python train.py --num_hidden_layers=13 --hidden_size=256 --num_attention_heads=4 --num_key_value_heads=4 --head_dim=64 --intermediate_size=768 --vocab_size=8192 --hidden_act="gelu" --norm="layernorm" --norm_place="pre" --norm_eps=1e-05 --positions="learned" --qk_norm=false --attn_scale=0.125 --bias="none" --tie_word_embeddings=true --parallel_block=false --init="normal" --init_std_qkv=0.0477 --init_std_o=0.0477 --init_std_up=0.0477 --init_std_down=0.0276 --optimizer="adamw" --learning_rate=0.00132 --beta1=0.9 --beta2=0.95 --weight_decay=0.054 --lr_head=0.00705 --max_grad_norm=1.0 --warmup_steps=496 --schedule="cos" --final_lr_fraction=0.0 --batch_tokens=32768 --max_seq_len=256 --doc_mask=true --z_loss=1e-05 --train_tokens=278200000 --max_steps=8490 --dataset="wikipedia_en"
MLP neurons of a small language model. Each row is named by its layer, matrix (up: input weights) and neuron, and shows model dimensions 0-255. Each number is 500 + 50 x the weight over its row's rms, rounded and kept within 0 to 999. Numbers have three digits each.
Before each neuron's rows, "fires on" lists the tokens most often at its 100 highest values on Wikipedia text that the model never trained on. A number after a token or word is its count.

fires on: " In" 14, " Cl" 13, " to" 13, " Gl" 10, " of" 8, " Con" 6
L2.up762:479386520530492510490496548475513542486508487536448495450622446487547392426498541464541554413519535565490450382539574588560502519596477459499517535416438458498537486459540536502473474514437510558533443501504466524501413517511430476473495490519451514462456494519487481499436529442520456499495511466497403584543471444534539488461517559508472520516409526542532548533448506505445489485478475496544399523463529528538627407499446590461455459553503492538477563463490490530532538491420657504533518520497540542517488492623592401543476442485463500485654544480532502498412567475557497481477481365536490510588526461501463492540569436543413497429512553549471628495515532427493491512423453539561554579490547592527550482440413564540449451531549499424442518489544489442556371484453427

fires on: " which" 22, "," 20, "a," 11, "o," 6, "i," 4, ")" 4
L8.up255:497491543533506467466427551509497482600466519525571505473483551463476567508500523571447489497534450540454457604489510542478515511498551350491432550511448500508464498523478463459617582446522527503486510505519439482510546425467509446493538487484441470470573549544498411528524456443577492589539476474510497475505522477444449424478546563384477504527508456546521477480587488450469438538605437568529557534474598530528549463542586478519613439582519450614512530469568563522500551469549548559458485506485541492483543489572546530604583396439520573544599352459445527431472521507533532426549444493544454445463554575491518405508529603551514460577505494535483504492508504512405417410468511481506455444488495608495579446501526453473481527521398464480628557417445490491582534477465500

fires on: " of" 58, ":" 8, " from" 5
L6.up68:565465367465489487546524527461503473440493572508513555464608481514504509457548507465513481519541521529567551504527538498518572418513528444461537554459576477529501516500550543501428512558539546492494539457510528619487472427516534443553483439570432515482536510540376431483505594544466429639512501495525431445528480488554495543478478461505498558582583516508454486459453517489450567484454531553556388590438504430471425504480488525455472434460512488496417490470459508465508474512460476489556538356476438420579593464450532419565497495505643448465516452428513601439510551514499544574525475509554453486547530470505411527480518422445484598454584495636520535464638560412507403522480459562482532484451547540487509476561492580584441535511497531461502542407482447440491476506440485

fires on: "a," 18, "," 18, "er," 7, "ia," 7, "y," 6, "e," 6
L8.up323:520483501517486498522480590480546522455473500510519495494482424534464519506505499509480447450456608445483584580400530471578528469513599449507513541550436468573505494451446446539531529423477504530601500523551474441554464475450521536494450443462429530528512552510469456445474580476517475559545520471544446475403550380549444502454462670440550530531595513520555576476434480572513498542532568582458495520431432528417452531507582642425503407468467488500473544543569452514475512494564570419545475495564460466474560493496490516567509425502592511489497501526449453467540552509597508593493529483528513460539505436503429484521520507574409549505469602546550534491466534550417417449413490462520531434466467594395490494507502548479495434465419380461566482442503505559626451475456499

fires on: " \"" 34, " Con" 21, " In" 11, " (now" 4, " Mer" 4
L2.up120:538473531531530566433449522475476492551436537591436507507490475528479551477552518542540533475591425471522454567468523435435522514512506484505502487475521439529483423513510438545474477448461602445545493570555428448547571526539480502451482554493497427435467510510496521498456533399488491464556465443534477501452455418543499531496507539577528513426528573520553504532535581534541448596491406513502465454462534423484457442548510505493519507525514516405393624466458503570512526486501510330546537446515526461451539551571535412530477478481533536471462466562486435445486525525511466466430504460552601480564554364451474482498562528564434428512484599477440547622543507487607466503380417511534516572423504556499528379532442551473499487458586446419537529531478498488484406462630408

fires on: "D" 17, "t" 12, "d" 6, "St" 6, "W" 5, "h" 5
L8.up457:539495487465510476421431441474475540562484518582561432464506488545481432448563512515539390614494561546321505528582455576525538489471480513534482509326474567487371383417468508411517518479601544484390457465532468453518508432554579515490526484524456556505525416543506544510525452518451475460507492489484480580472433465516441460412475494491491472502512613491500529467506586420529488478491554516535532466437517506595420542574469505465501449423479473470529444460492487594502554527446540490558495551485484473501551521465497522522465506419488536427534571583466620503475609529536466486494557485511467499547544492514548531502582489569474552582590487469486604614531590526526482437523530467482465439495486455537463490566542616509494498518466454509449396499496502455492589499520462

fires on: " Mc" 23, "====" 19, " rec" 9, "ter" 7, "is" 5
L2.up678:565484458524489569451536493487484564538445448591569463541564458503587456555433495472511465530519530486513474480455568579432516488392473494547458617566411471424475425527441463489536541527520579576461490535475457514545479518485493520522547466568550546499411529445475479558468422569409497558459476408509526495592563497530430475510522508587389580487526484461597452485396431552468530509495511509488515510528550534550499512539641516542466501537548488408459445604479523542461532473523492466489550489445516565501417485556486504522544512497562500540422472472441475465568601458545527573613487403584486482453471472527526508497411472453544630532491443511408582545543551555430442432509591491556442580564521511519580538444483463481531549485562438516526395500461519516530580555550470

fires on: " of" 37, "9" 8, "2" 7, "7" 6, "8" 5
L6.up412:525533491487443516556439594507427540542443474460578543496475584552525474511597469533475402574532596485434507503498455547495569549520466407506494477541475477560558510412437481454515497540427398524521509497465428465513492471441499445451602454559412534507535512535429391409490547498505508537464549579537500448461515453567385490518456464501408523590623428459507502463427450572495530501545533560466532439526548508623537517500525482604487541456543485536454490573509565428507482339514501465562491438530582537567547577464565486485489513416566538564523458398502540485445509529401568542543461567482488475517531492493464470448431558531530460488497399570441486501538505470580447500539449554438457519431546549475503485538556468488377510449437455432499507511460451441552501491456506

fires on: " to" 40, "," 15, "y," 12
L6.up127:607511480553522394475470525487463450411464502472553482553477466464475466497518458420513390403504574477489434413503533435414520528492565528569531548511532549492521449504513552448533535392474554577587379480577616526589496472404426518379456496516403569477474530403461446457437630523449546515524481473478528475517532463495514492507550518474504455496522623507502529531510517519472447489564427643502430535496533478529580486567509515561445409543513487472475499527488492514484556466572509484564517517478508508483530425588510493550553450497523459538484549514420417394463596458549457490500361484512561460569445508506508526503491522548518472451458569505453436443456488446452519496431583500522457507537430522511655560563490444514515522465541500489508482516519480459578458399491486

fires on: " not" 41, " dep" 14, "==" 6, " in" 5
L3.up537:526527455559455435542526447485575502453431492463504556443526566553536450515569450494550374483497480490479609458486423450599489591455530445579407614564457541568461506556486357420579480474515570499520403517521461501543589404517482516499513480420502512375464412489527434520475494466517531550434518484533454478538419461515446467509537439519467415455452525519508498503458469526451463539444506490516546538566567533468532492496411460481553447519510412545557443435476554580561496413571544482542639569510495536522487461556558469481531532479512607475528489433482569501507525522413450440525461495556501483559554562484495571579478510491601515518607565508526580552411431493446443505450528477518547435463445536474541496548555510497519496538453489452503417595562491515496441465576482